From a checkpoint of a small transformer trained on Wikipedia: 3 heads of 32.
MLP neurons of a small language model. Each row is named by its layer, matrix (gate and up: input weights; down: output weights) and neuron, and shows model dimensions 32-127. Each number is 500 + 25 x the weight over its row's rms, rounded and kept within 0 to 999. Numbers have three digits each. A neuron's up and down rows have the sign that makes its largest values positive.
After each neuron's rows, "fires before" lists the tokens most often just after its 100 highest values on Wikipedia text that the model never trained on. A number after a token or word is its count.

L5.gate24:481518493461507511460514509468477535485495474529479480453512495499513504481493483483483521483506519512482464450479521495464531477465508495488503497520491573505505516537487511506524520519495557471498552505481528544487492542508496483503523470464531485525480486500461521497489433502512462520
L5.up24:490498484526538539513512521488476537501529485453506493500493517544452506498552517527510520477507538473456524500486447507550519487501480531497494518472514486474504496512509527462513511525460515500521514483526511512521485539516477482481503532480467471503524550480509508444505517512503484524
L5.down24:561488486490516498507520548531487517502527449495463532496516472472521536494527515492542464495518532542485478521543485486498502543494534519516512482494494498544530516483527475530492471443476447479509490500498521472497484498495534504483513494494474486532495502473492487551472499490493508449
fires before: "ed" 18, "id" 15, "ec" 8, "ect" 8, "ide" 7

L3.gate27:514449515490467489506517494517462460532533450474511455513472474498503485462457464492491490481465488482504520503522492501488499463473486499481516490480542483449467486481503478493551523519471468482528499472504512519511532488467451522499480532514514453516527529474497493483550477533539482488
L3.up27:488502485497503519512509525511468463521486498467534473509538469565502490515436509476515527485445485498504557505495494505501532486457491492468553470508527480463516481496512494505493460543429500500526501487443527514507508501528532484500489536487508530530524484487467466460492494528537489448
L3.down27:518491470528500468522447518526573468518508522494444537472488541492513517478524480558485481490487532491535505524515485492495500498508513484504489469520489515549508495535474495460463519461510469530521487539499487480482505447495515534485477488451509485461472482502505516547491494478470456482
fires before: "es" 14, "al" 12, "ed" 11, "ity" 10, "er" 8, "u" 6

L2.gate222:513514440528475488527465485499546479542527520480475487508459455496529526515507485510481529489489525497503452502499510495510531487499493496522546486528485501517506534464523494529517475506542494478512507500530515457526492507541487437493509519521544542534468497497513482493468489488504520520
L2.up222:496516487520531529530471528486506508491500534508484532533454506516483522484463518499505537458522481497544453521465514479530511482458438495481503506488495501525512516448476498499500494502489529521500485535522528481496488495529512457490491507530527552517481497490475497496501424481510524528
L2.down222:527495516466488499474499515497505476536533468477521494512536451500512474496504499506493501482502486492504560500550553496499459503460549495475487510502526510505470468507509518491497464498538495504440503508487517527499522473458511517498492478544474505468473519476478504491492529486482475512
fires before: "ball" 33, "ed" 13, "ing" 7, "s" 5, "her" 5, "ion" 4

L7.gate283:500530510503556490501494519483523533494500485537470513449505516450482535516490478513532525513466456492495497488544472509525502482538530480524505506529522497502530462524523510488508527492506522532484482492481526529461512495496514530509513547483482460457476506533538458475530473486505514520
L7.up283:508481513505534508494462490469510500481514513518513486494520561451477466514514462489520467508525471501504531517470446517492560518507501478502465484499473470524539493492522479516469509481488438512513503505471529543514498489516491514495518508518536481469493553517518487482543536482514471490
L7.down283:514480525515514484502483537566506529466468463480543476516486517493545540492489521501491513518500511533465495498489524494514491484507505498492493527486497442488472498533523496528489514529504556470500483501529502522504452499534483497477508567475479544512462511500501494511485435528512499483
fires before: "w" 21, "ed" 10, "it" 7, "ig" 6, "A" 4, "ss" 4

L5.gate56:503478501505564477500502518510483499491541516536508459488521518511460489494538459499487525541519484472491520504512439499541499518537557533492489493487534481539496502507484504514483459504514488514468512501473491549505538472557476517500500545507509477532491504466493532505502494481519545497
L5.up56:543469483514489476500504548519537495536468491499497475527518496524493491501495545525524521451504491531486530518520529497502519458543509483476497519500482513548492521469500468485510466490522505514490530547488535516521470484529523527477540509445517470558552511461487497511452478503485462487
L5.down56:486501496491469479491538512461504508502532497527460448477504515517480488503476531471461500467543514484535468525468464446442528510520484505499513520492490541519496501492464505508507550488515529463471492490445503551517494510528494496523491517573481511515495505492536554499452528509493486479
fires before: " " 24, "ac" 12, " in" 11, "he" 6, "hed" 6

L2.gate135:522507509503557552490489503486552493495496472523503512490514485523522528490492512512564523510477493483481572502462488485533476488484534487535527529516479467475461511501493482497542507506477500499512495482514530484510480557490477548545485510489492447481510584477455483480445477525498500536
L2.up135:509493493499517496540488480469495518502516502488487522485474500505483434532526483519482507498535440442527479504452492493481509503472482481493532479488513492506473503513538473475475520541534470492461535471518479451550580503517506532507495484488448498480510524500543506492471473486512518524
L2.down135:506501516506531567454460506499496466518460496507534545534504498504536448531494520517513503524529464496468512477468539481520532533516516487487518503544479518529468506443497489501512513492486489501504474557533519508485474452483524514504501493499529493484455434500486503523451473479454510494
fires before: "an" 14, "op" 12, "ast" 12, "-" 8, "n" 8, "ord" 6

L2.gate35:438523504521540481494479488478511496537510460489477502485546473520505502514494454511549460500464525485505460452501495485519496488464517478481547499505489484495474496550512527475481488507508493506460519519491474507462523443500467446492527502497494474492522466489489529484510508485522501489
L2.up35:505466549471508475491543455491491471518505485453472523456478507492501531498542503491539515520504503501550498494458545497499514502521495536472453504470473515496503531482492539487519512536517446500505526526476472437471475528488488498521520469488509467511489549535519462474510508503493470521
L2.down35:476483495504541472502492562489489490523516472447513508492543497515499485533468436466549492479502516499503499448512490494557498488453522442503540524501505477504472451509508504550459505526472485504485497494508507522503482465516476468516476512464497522458522463490514523487476470493558492462
fires before: "port" 15, "p" 15, "E" 7, "N" 6, " /" 6, "pr" 5

L9.gate209:522452466478536495497508522502544497512501477499519505478506498507552490504529523531513522489488483519530536476554449496497481513515491494523528501472534507529501510486522563472468503460511489500538476471481473512521520502481526480518531562480514498502445495532516485493469499481470520518
L9.up209:519474467468467472531516510510445508577498520491529506490482527529506531528520491543517510496521491447505509463533486464518453457533524537519483485491479477503475477502495494457505503491544515482534472476514517525513511465517470494499480485462492496510508529524510558525501521490546478530
L9.down209:530424497463510477478545507527508522492516487490499469506488489503565500490518514489496545491507540514521541497513469523493510498506544519535476484571537496481497520520492546548498532472474470503512518455481509454466522524503511495497501505483508509464507528475507510464529533475503524525
fires before: "4" 14, "3" 10, "6" 8, "7" 8, "5" 7, "1" 6

L9.gate152:507499442523483538524500528500516510479537490527528525531477479475530527511455448520475542513466484483499482508495481507484486506469469501508449520527509511539519507532471403479522515470531523487481491536520501477512512520506506484486480499479508523472498496493507514523493491467505454548
L9.up152:506514492562473510487459521546511493465525505503495464525484507530548496521493492485487458469493511496502492480514506512505498486486508515500505518528488515577477530492478459469513475495493505498482509538542517504536558560499481472471455506542515518519503476522455499483446452509514491537
L9.down152:508472510494522498515488527489482536505530514535504510495533468493490463481470510531511493476503497496526536520508489468507490519523533480490494483524497511514507502499529521485470540470576493506512512500474527494482508509481545506502460550501515523458459520474517531498551538528500516495
fires before: "ed" 24, "s" 22, "ing" 5, "iv" 5, " " 4

L5.gate125:494499473488542529463501508484502533530455491519496475497538515467549532465461504480514509447532509505494508501431446449493511520451497513505527465446502483499489466504511485455511493453534513469501479522474476488514483491501531497509481535527469461482466463524482508519494484528518466497
L5.up125:486502483460465530523539488487495492518487514467500473504496500563534491465533501523487536476536514545487497481500476479503500492451484559547494518490557522499484512539507491493469549489517497493481502527489490550489491481463496515469512526506471469539504448516540494512489467528525496460
L5.down125:519490515484520474444485478494468456490460480537477502478515509502496506514453473498488473456522481499459500518500517478474503523524497474450512534499478517526495511503473481470532466464521480484476481511488504480515475470543502498531445479481515523428493470537484504492500484436506442479
fires before: "0" 13, "4" 13, "2" 12, "5" 8, "9" 8, "3" 8

L6.gate102:519475505511447497528526507492493534514472497500531559464451468492498516540511502476534474500501510505514528440498475458496469580451530483488479532484517549529493477471457486492509516490534535504529479520521504468541491540517494508512519546467521541493508518509529497503496480453508509453
L6.up102:493549516507454503502523494507468545531494493472510484505485467520478565520503530488455534505498491495516475484535461523525486484485522519524496481480529540524505497486526478513530522537535501493476523510539499500503494497485470484450477531475515485520507496500473489473527475494456476525
L6.down102:460505475481505501555474499475502465501506499502545487510527514469508511516483505525497501475531487484527533484506532456490465531507476524507463509535515489465501532553516488498495513455504463508479519536453532482463514479524531509532505515501549469476471507497473497533481518521495480487
fires before: "ed" 20, "er" 15, "s" 14, "ing" 7, "ers" 5, "e" 4

L5.gate231:501459461490503471495504469473507515450520466513495510534453482482521501501473493482507525476496510486549498492519509476493565494540531478432481535496553497522505532473491521485511488483476466521491500500488504484490535549490532499471519541488491510485504508488557473457513484497458497505
L5.up231:470495533535543501437509505539499522516478485480513504516500500539463525519483497486504513512513521515497509466497572522530487502523467484493505539466514482456562477458525511559497525511490497504506470497518523490509498538458543482536486470542481535501443528535460458480521489472505503521
L5.down231:482464483476512502497519473518461510488532489499491532478480452496501491512486448520462468459538499501557529481478493502425535503519548477502501464509530498539500477511494496511520473494446515514508514495541506471519486497536498541483523501465477463502504531472523536524505489521512512511
fires before: " " 27, "1" 13, "2" 12, "te" 7, "i" 4, "g" 4

L10.gate370:483532538509481508475485483534465486483482463477486523473541525500531521523520472501476484508528494486495525512529459500517493478465489508525471524521497492525463527503478472503525494519529502486495521525467497512492500507469493482519521515516505470482486515490505502494508478512493517537
L10.up370:461484546484517489515480481528458489459512479505470486472480525487494520456544503552494508507490518524515499470495510524501472505474527508477544490542490501490521496551562495486510561513491486507458459470492525500503462491475477506513503478513521509547485516563533533502493480473516493467
L10.down370:489492518453497503482488479480530481522491515529532506505523512486508481550519522517495507523483517467468511505510518447506539472504465499478530498537474556462455521464484498493523516465537500477500484530454514473458491536494503560478494446504544520501544537461502491529429448538506513474
fires before: "en" 18, "\n\n" 16, "ent" 12, "id" 5

L2.gate142:542488500506516467446529515469513435468508483494479520502477513544487488491477503474505447469486552472465490475482495525511451475500545521487490526444513481484483515499528525468466481490504494529526519513513514481479480483507489494478511483510542531479526507507509495470493502476496488494
L2.up142:477500534518519499488518558481492485510511486518514461501503496499498511465476554505512511519494517462495504476514500521473553439481526513478527506467506508443541506500482543512501506558497473472493503485504493515495478508524486456474514482479516489504502504510487507523495503517457518526
L2.down142:507488488496479482498478500525536451483466492479473520528499503470538492540491482486516527500524495503552489542468509542521491551487481487483498492532495478590477488507494469503534497514513551486545525527522506530515485514464505579511488504500509494519504492510512496512526500482504472477
fires before: "ct" 14, "t" 9, "ast" 8, "ction" 7, "ased" 7, "ter" 5

L3.gate124:488500490542475512469498504544511510480506470493469515505548500455510487521513526488443503545492508494507503463484492452488516518475489535485469503479464523484494506534450521536505542475495510481507518454517475536536479478491456496451512500475515500483465536529496492502473496473469470523
L3.up124:517502513525511534487504504498514486516458489478432543503528497453532479498497458515497497472519538524475530469488503492467496524486502470498532529517482530475515512515491480491487502444476505488479511471542482513528520511526502522486458472462494503509507520471542521464499454512531475465
L3.down124:490534546485485500517513512514544513510523506500482495486485508536506502510529512487517492534498490491509446508494479492559501518503544497508501468496490515525489483573468531496485532526485490520514523520514510547455498516500523490458507518530506482454454546521479458549494516480512494496
fires before: "and" 19, "ish" 13, "ice" 8, "it" 6, "|" 5, "s" 4

L2.gate324:477476544489522496551485489538514502498487550526487499531489453509482475503478468495509507487469482523526503529494476515442505467565512466508491544512491478457512460477552558487517504520457518492481488520506514499498489506465517523531484537483487486532503501466501453478496499531521519452
L2.up324:470534497517461531512469527490527525510541522552505536496507561518522517525551504477521547518516460492480468488509468496473494488484489537508557531467487480516485461518514504522491499490464513501493533481502450463516487517486473487509486477528530504511518516512518483461469497515521528465
L2.down324:531486485542520493491478415512507491450443472498530488479484468465532474525501498480495468512516552526518533504481519501498506550542497486514479493536515489460524531487479520477481498505534476479492515505461518520516522483478516506485488558517457523496476518508504479529481500503511452505
fires before: "ad" 13, "wn" 12, "ss" 12, "ther" 9, "p" 9, "te" 6

L6.gate182:483485458445523487478519510497502508510453512477520470550514515487542521497483527492496512470486459531509529521464500498468490517528553515515489521525526542478495456536473478535482514523511485474503500499524512514460470500499522493481500543491508494484487468473497517474542518523524495507
L6.up182:466474518520520507548499460489505521506461489506533473516496490545493520525478472526471451543471519499527566538483497503480492502490506491501520515533483553470472495512463513481513508523527505461516518494454543477483457502537468500488523551497511479524462474494516491497487482488494512492
L6.down182:499511453517540484520538510544497499465469516446506524464486491463490467498470465479500494508496495497464532511503515497493517548447517519462491487530497537547494529475539515521541493458501478550461455489508482511501507504511487478464495483520521509456493475512485490513525504481515472483
fires before: "ten" 16, "ing" 11, "er" 11, "ot" 6, "al" 5, "e" 4

L10.gate164:488528478480543515483475515456528471509468486480506485469503497558452480512513533499505540499529477471497499455476454495496473482515486514466569539445477514487479498493510466495500510444490487508497497480525526496498463494507469503516492463517492486469527509493510510483502562513454521496
L10.up164:459503487474496490532492454451480463545502498542500489542491438486529538572462505539466514495530517476463457513476528480484480501520503465508526544522481488509535501473497472550542567507491480505503464518458515483513488528516495495501490501478495496504488484523521502487531483515535490513
L10.down164:519522456512493512516521461473503532505542458474500544534493497488483533496541514531501527495477491511512486523478491504482510482463479461495511528515523503525498456528499484493468527518491501478473509451531509442515476451509493521478473499450520494472524467529550466502534501492501502502
fires before: "em" 12, "e" 10, "ian" 9, "ter" 8, "y" 7, "m" 7

L2.gate263:508510487516417496480507490512494458457502485529528496565504510475495464501501542530543470501435509493498493503488489514472493476508482543491532519488535498492499509504527468541481511493505483457541493490500488509511542511459508495477478523512463485576483489516479475471496486526532548492
L2.up263:525484528456477497456475492519495504520475516524482472487455483482516515493495483550511506527487520522503523517505492474523521434483542487522509550471487475474482535519498517529501500515490495496487546511479463481504489511502483521497501469515524503481452506503495507532498487484443471547
L2.down263:498534505522508474493468519509497471485499460477541506499483499515539458519510516518497496488427492484470497504519526532503513520491457462474461552491497507514529507467477552503468457479517551534498477508520486531546481482472506492502505520475492485550523490555472499494482524487513528482
fires before: "th" 18, "ction" 12, "ct" 11, "ce" 8, "il" 6, "ff" 4

L5.gate297:533526460520511515504507502484523457500505506523539506487527489482509514441460485482520546502502552526468516490499496499472473454546498503467487522501535475520510517485503503508478483515545430469480473463524465506485482463484512454517508480503499484481557491466465522511523496494484457500
L5.up297:507501493501501482494502475486511514498499488489520502495504523533466501480470457524506499529558531452574516475498512524514470519526519542488492569500504517513481493465489493515491470446465515542521510489504511488455487463495497535468518496495492503511481506501485523528517491472470529465
L5.down297:454540497533549513521514490473464513513471524505506444494508514515508480474487517497456522470501430509459525510513505528496480499502523479495502480488523566491520528471544526467532475548493509518493518508504476509502507516484462476498509476503508466483497493462458501487469515479488492468
fires before: "iv" 10, "er" 10, "ing" 9, "ian" 9, "ers" 8, "y" 8

L3.gate385:511475499478435539526507490521499542479504528511472505538487506483476489490470455501501506475499511481475543477517505468503512515502503497473541504524484496532492498494502521488531521476526517499439494482487477509525486501446526475508482503490521491498500470499507515502528540496483521517
L3.up385:466500536528519491517473539525540518509513476541473490481503520494505491498472464506497472498458476528535506511499584514509468502532476511499511506512544481495514475503478497494499526493500500504439474524456504462477554505494520463422506495520525471520550455528530527494492506529498512515
L3.down385:503502463537447509433534516506515456486473542488511487496482494487472546527536461494479497494569460485511517523484462458481486456509488505508518500503492497530509501497484535495438489474486550536533497511520489492514495560506506512457507509507471484477511491477505483495513543509494441459
fires before: "\n" 79, "\n\n" 19

L2.gate128:473480472471527519537519501493486505503470529495522519487486555499529501529493481510563505547491483512496485475482474457510494500538533477491526499497499522510516460520532441462489505506468477474518487477507494512459465506480500507538507522466491486482499505516501469488530510516480482526
L2.up128:549529481511475509517514457516480487515509521508532539460512507480466499533511500486487488542515490553494487516520474464530488496506499501476521535530474512546512523498538474526463555511478486497493497524516504522505489485475450495506492512544484506482513500499471478549529529501506499487
L2.down128:498502522514504525534539480487500510505493518475494470525507481471513514503519516554512508523496519460476526508505477482493469543495475524507508494473465493521518468493469474492505491486482492533508458475531522511469499485497490454542518450551483475453509536525484479532485529544499506523
fires before: "ass" 21, "ub" 12, "a" 7, "im" 6, "C" 6

L10.gate243:494515480520512459523553484468527492519490528504493496520497486495462474578489509467535545496458493479513502485505462476509502494474484487473518478479536487472567520514524503502492505516530556499486503522552464483429526490522464484494491500514462531489529496541468474513469493577456471513
L10.up243:529505521530527534498486477530511533506482479515491484520511481502503485494530447482531500494462469523462485548508522509513477511502485499501499507513509489521507514501521548528494462494482469464492475459507514483475519531477511435523534510536480473477487546518493481511494510503501513502
L10.down243:523487516487510466523486520471530506523523489471524512511497497509469500494496509514532479498470522497503535483507503494467520519492479485507437479478522493474533498488486499488511486551494530471500533484497515556499463513532491516512508497518459489492497563494560453519477489505496442494
fires before: "ub" 21, "ass" 17, "a" 9, "i" 7, "os" 6

L9.gate402:552475511529497501510467488479508464485519478470558488543470493495533509494495525485518468546502470507536480501533502512497488471499495437497482435480580482495532509543487513490516555493494476466512513506452463514531482504508485513518514470512496525511462467495517481459510479485462479538
L9.up402:557515495521526496500499505525500482499486538512503468519452502487517488494491475522499528489489476472506496516458514532525516478509551522504507510468534522528537478527496492523496463552507498517485526454533491461544552497469502489539487477485540483492488482492474512536470510510449481525
L9.down402:481533554484523497493511432518494470486551473510515510500556479512522546506471495487502469448502514504486473490476459513509509467444461466513489457498522527500470484525464529494499518503496502500490483538512532521486460474462508520499516547462498501466510482486484508506498450463532475466
fires before: "p" 31, "pl" 9, "er" 8, "pr" 4, "ag" 4

L10.gate114:477473498532533513512497511494597519531541489505515547472523506452524507474480493492467520519493489481522503482472541482521521481508472511461473492487514515571465507500543526504472472547532486468483472526494518541466465526512492492515493507466500499485498486471494473483481495519488499490
L10.up114:526559516544469539502513506495515518510452532474529480477512505503504486482491489510511491533500460441519540502519530493492531509505508532449478462464478482524496498460466470477544520527476471475526503515511515511482515508517496477488496471466466494474496491532506470512505450532443498484
L10.down114:497515494505518479550521478497571462558573501505503530463503529522486477473537480511515514479484520525462471493505498509499497551487486485555490471500493494507454538510518507443496520515500470512501531497462503538493487506536523492472499446497501498462484489557497486497487521513508519466
fires before: "es" 30, "ial" 9, "er" 8, "ers" 5

L3.gate77:516460512518491521515516455537489502523483509512487427490526502482479489485518487472482526496524490566527511479518521532528512465451539569464503486514547511488506528493490522517485531475530483477477497520473454466464470529501539494473492513496524503493507457489516497501528483487478522497
L3.up77:548451525517506489492510487489489480487554511541504440457495498484469544475557533491467488484522467534492486447490483508463509507489486478459473487478510492499490514478495524476520518497511550516465485484483483528460480562522550481497547495491503540515556447484520515460454513469473492479
L3.down77:453536485528495527476491466518456504523487476491484538506494507486528502546486466531485503521520488496503510519475496504487479512461467469532534564526483499493516477508481498485479508502469486531503513524500505498474523479470467515519485487486510478536464537491492483494503542514510536485
fires before: "\n\n" 16, "a" 12, "ame" 11, "ing" 10, "fore" 7, " he" 5

L5.gate124:499493472519457501478495487520508534508457513517504485469497494465466478518510452496498510483526506509495509503532499495458499517475485542461504503547477500499487495472459530486461523518509531490497525481516490456508485551524552541503524519516520476538546475490514491498490522449501503511
L5.up124:498483500501519489520470487505522489420530502496458481500495453465518489521509444509531492493486510488575480550459508477527461491508489476520550500511516519536497476515516450479502488517460492511471530475509510515487492511517479534462471506521481498501485479507495536517500469527535526527
L5.down124:455524515466468535534523470489481512475499447510540553522515518484537517479499575520498479480561512491516520501507491500466506521519531513481499492486528501529461525495481473528513489443525516478506502502492480502509464506501497495529513520487507506480477506509533481521477531470470520491
fires before: "\n" 47, "\n\n" 30, " |" 6, ":" 5

L6.gate37:533454494466439494510517501496592490501484539518504516496520481530463523507504489497504536486513536530526506523513476487520534496500476521503467504520503496490462479444500500474471516495525479476495532507489517493486462500495520494511520491475495532492480476513477473469528487515502517536
L6.up37:490516505510504545484505503496519494496523562471474519486484526459511500473516484467532538514534512533474490547505541520553519478486494522517469504487498491494480511498493459540495529479500479470537486487467493492508488498495548506507490478477493529508476486518503475531465507480544494475
L6.down37:487533456508519474493521495546461536487553480547463513537486482505486472521499518510471476530466492493518513479442492495474496471489511471479500525493489503488471509490490495470525514504507522532488519520512499482524537507558461486462525487479497503538532506475520520526540504492517477534
fires before: "b" 17, "0" 13, "4" 12, "1" 11, "2" 10, "3" 9

L2.gate286:498509507478501483486431468467519511501477531534499499557470503524521500564501499492559552514489511463497517495474510538469546513458494524513483450572511503495446533511483491509495441534479502487498453479457469511505524477488480508481485491511506506527524534495505511537530508508498516519
L2.up286:461479513484549460506479512469509479481494478432491518497483489513478503511501478465544491501465494463477475531463494477519508496494496462479489490474554468485532501513529512463489473500502483498489470520460510501490468521480476500496507522505507485451493544480497495552503516438479505499
L2.down286:546490500500496496529501502501483485522514471516497477480499513521540549516508446464484497527483505529524495500525491514471511500455463526472501493513505469478469446498494522483512528507476503505498489529506503538537544500513499497495509467492542495521543435478524496512509493489523489472
fires before: "N" 28, "E" 21, "W" 8, "5" 6, "4" 6, "3" 4

L5.gate266:457508479481467507516479484484469518480513528551554505493502446505527515451498505507527516489497491477470524459450526487502465525519497489505505550465542500514502480505508495574546501484508465493460513485496486535543520534517484493507471493541539505489522482497505501487500527504471496469
L5.up266:497525548489492557523485469511520541509482503554537492524476516521498487503540511469461531489479510496471467546543530481504523498493511460467514484493520517517484458501476475453516455473490493521504539502463482528540459508532518466496488490469507518546529505473503516474542515522500502520
L5.down266:462522519502477513516524521506534496483527503532501500572453518508436517474505477543487501476467512498494502496502525492450492513509439487526487485540529542489489494480505479487498465502526486499469493474508539489497509555537483510528545492517521444478513468527451497517489457480502503499
fires before: "s" 14, "ed" 11, "ment" 9, "er" 8, "en" 5, "r" 5

L2.gate386:446515487529534453507534503491476490502525499512526500447497477537452503506524518494572502505514494511533480457540499479495498522498526514494559529484487507459543502542474541497514463534478479510552542486545498495488500526512519516529524482486463498490521532473496479471488521508506506490
L2.up386:509479472494479462491518543504488498511507473488516480458484507495507539493526523511529511509478484492541464463504518510465523514508485507548536515494503497529526507546522506575535544535510456513519512512487505502523471562531527484497515475463514498506497466481562537504499518490486508528
L2.down386:444505485509510539530462514509513503486487534476468494485449520552493496490525463507503517475478493501480477474486536460527418511471521536492511512470478483500479511501495531510499516470482503509545495515515412510522518497514489526520464552494515498490549504523470510492523489506505459489
fires before: "c" 17, "ter" 13, "p" 10, "e" 6, "ual" 5, "ation" 5

L6.gate149:477500511519480506488505519476489527510470526479485488526510500457547477464520512493476481477456504491508494509492499541505490465496480510457481464475481528527513490472505517505501509459522460518525478492480540489475480586494524476479476504479546454533516477502473531550438447524538479546
L6.up149:548512523513504535466496504496516524491518483495524501441502522504481570515533507518499510433501524531510512504512512529528495497527489499518484465483549455474477537500507507528513482505566516504472528480470520525492468473494493480506542537462475505488477494493505486441486488495476461512
L6.down149:478483424534509497509477535485488496451467509454471508461476492532454477464502533495494462558491452502468497492528500487470517521482516521472511567500480495491536510507501492535510479499455497473500496497499481521516529509510496477496470484488489521535537510506498479498545499546519498527
fires before: "ed" 20, "id" 15, "es" 9, "ide" 7, "e" 7

L10.gate355:514468519507550478481493500467478522505497503495458555494553481506542495520490434497458500499498506463519497505447497489502463526488473519506520459484476522499536499533466544526487500477459443517503493469517510500530530515495455509499497465478534495511536490512507472502506525497546532506
L10.up355:518520497474515533513473552524486449449476534506486474513495472494483447451528496487495474536541519531536514527532525479495516483535450479494484528487465481491504498517484503513479492522484442511475464497516450502439496507499502525493526494487514516505489521515516461504503543498495516522
L10.down355:501454552481494497505458544522524487549447464491485495496540488487521491498506491489501508546493495521460519533549493515505512476490484513483454520521548519509495491503500491481509501438456493486501499490485495530536508465526494500506476524470487498477503525483476485470498481515491519471
fires before: ":" 23, " |" 16, "ab" 6, "E" 6, "ation" 4

L9.gate102:500472486509534479458499549477499464469527509492432530488487512558461480542530547481515511479458528496468535491507508508496491548559477479512501467508510512479470520471505525501533539477504496496499512487486502502504523533519513516504524497507496503489508485499484485473499459500534471545
L9.up102:495470500542529499526455439489508494497520498495502503530526485509492457519495486489510519529552510480485524480487543485483499509460503535552508517483516507489463483459501542456513507530486531492491496497484526543512505511455532479505516533478498492511499502501484489539480474469525493506
L9.down102:477501489487510421438493535534513457564497505555514536504505441548482480511475513501502497474527483514482532488521476512475534502518463512486500483531477471547479493483523532512511490483462468535472477461489490469468499507546493509512532513505524511476488481522523474491542504518502508511
fires before: " " 86, " |" 5

L7.gate150:499522449490511504509480529509498535552529488477510477534524486516479466507509498504481510533509489485495461526501543477527511519528515512557491502514506471511471539484508516524586492470499461484466524470489504501495523536494465480530511512460532504509532503483498511507467493518486498485
L7.up150:485522505513503530503470472506521513534517534550513514530516501524497475484444488496500516503547531503457499487466565505512501491552513515516528491521491478506496511497518524483461494454521495488497495501474498552463526518507463483499491465528469475482508510502466525520437468532538466462
L7.down150:491464531511508495525477480551474486501506507525472483468494513515515526513499481476483473546501487483484517490487489523517498480441509507543509459478468515501460516469490496498477508543534495527497505506504512562505443520527503498511522477468536471463478514515445458508532489502512546553
fires before: " " 62, " W" 5, " L" 4

L5.gate255:437538501505491516526519489491515503474528531511519503498501450463459529562549493488495516506508475499493484527526448527518501511488516540455477497520514541521476515468543466498511507519475423466466565532485504515513473510483479452532510516495489485524480460531497497543528501506511489501
L5.up255:504526479497534495499485478452501496516516472510500472502492491485494507530484452523531515497502505500460493500498468513496507526458501489485444547498426456510511528566525492508506488522514493482505490476526515490485455491500468467535497474507477496447455534467514468508494518522554493469
L5.down255:463493508500510504522527518512512494512490505496479475497488490532480490456471508479521467481432473528503485506514524457492477490552448543491548478462536518519499476516501532536476512502518505476468500477468491527497519510496470518499454472528480526491532524468471502493499494512446467502
fires before: "ub" 20, "ass" 19, "a" 7, "im" 6

L2.gate107:469507535534511534502453462534474508525534515491522497508459504518515504492478519444484506531478442488476482463484519508481496515459532488501529469501513504528479520468497475490488533482504501491468511526516485510477500498489495493472551553461534482472578450500475510503554545514487526511
L2.up107:494549503473485532489511444501493486516489531491527545462488485509459490499531489439467478511499507499483488512478518492506489491482541494478510519510457510489453499507463503472510551466486486426500461490498517521517503486509509482462561560492485499479493450506494509508488535519519497498
L2.down107:515493486501508453487486543503549528473500514508471462515491510489475551488491509546515466505496530472525532507524472474498492528564448520478485474506548501529503477529507516534514449549521528547485504448465480493514505533500443505543474418483511479496502504487536488508478517490484496521
fires before: "ed" 20, "i" 13, "s" 10, "ing" 8, "a" 8, "e" 7

L6.gate378:489551561483539500458487527518532504494494478533488484514483521445468513514500468483504519493452483534544518548489469506520514464525500514528503469480487493487525502512517522503492501492487523524469492500512520495541509510508513480525483504514476489504574542520516463448496453447493514478
L6.up378:483542493490543513470510519522546513507469505531499518493471528509551470498507495493487508463493507490509479493489469566519536540506482494529482501520472533471520504465493507519521490546464507481503546448522523462513506507486464504478520507517504502527548519498434484489497505474511466507
L6.down378:513490492518501450537492520494458507524453517466507478483527523487506441499550480481517501468524521533520489508458523495521499507526466470498509501548502459506510497462462545507524528511481507485479530518494525511485533468456501490494482477482521484465492512485510547500515517513506542495
fires before: "ad" 24, "wn" 10, "w" 10, "ther" 9, "ss" 9, "at" 5

L9.gate399:534467522521523551481495498529469480479422467506466493489474498505510481544495455486534491472472494509505505535505526478500488486496529517470494526519533494520537510529512550524511447487501472473500501491552543526489501516513484538511475486520516499534503458539455467513451476533492517483
L9.up399:532470485491547503512514504505494535485517555460519470461489537524532481473510520515506460512458482498479516513514465517531545469479473484523488544521461511487521462500502458500448510517471501472492506526490545485515491525486557480503502527496497497504495485544487519526493551530496540479
L9.down399:489545480530497508492496477512499528490547499526523519506478477494500505491484515491489481518534513503500534506484507506469512529503532533510530502508466519541492565461503522480480484515473491533471503495497470462466509506544495487441526515530528492485559503476514500496476470492500514415
fires before: " |" 25, "–" 23, ":" 9, "." 8, "," 7

L6.gate389:467467456505489518471472508501479520486448488523500540547519512521513476468535512478506501509531464494516458497531480490515497500484468497482487541470510450512531494534500479551531521492482448483547529490501537521495475492541470497475491489478517517510531519503481527495526497497527511513
L6.up389:508467532532526461465490536498517451508515489486522507497529514529493501523461512534497488526516492509467495516513512526520513492512472499465475468461486468489561462533511469536493517470530463509534490490496465498498515488491480500489508496508524527512500495487485495504540540461512522489
L6.down389:484519462486511496525519528524493455496523530441478510494465510475509557515512487523530534493508456538471513527484477500524535516526490481475486492509510498509501505488501474483490540528544495514531510512545472553492529514471499525485539546482471486451488487529505468490472443524519476504
fires before: "ation" 24, "ar" 19, ":" 6, "pt" 5, "ed" 4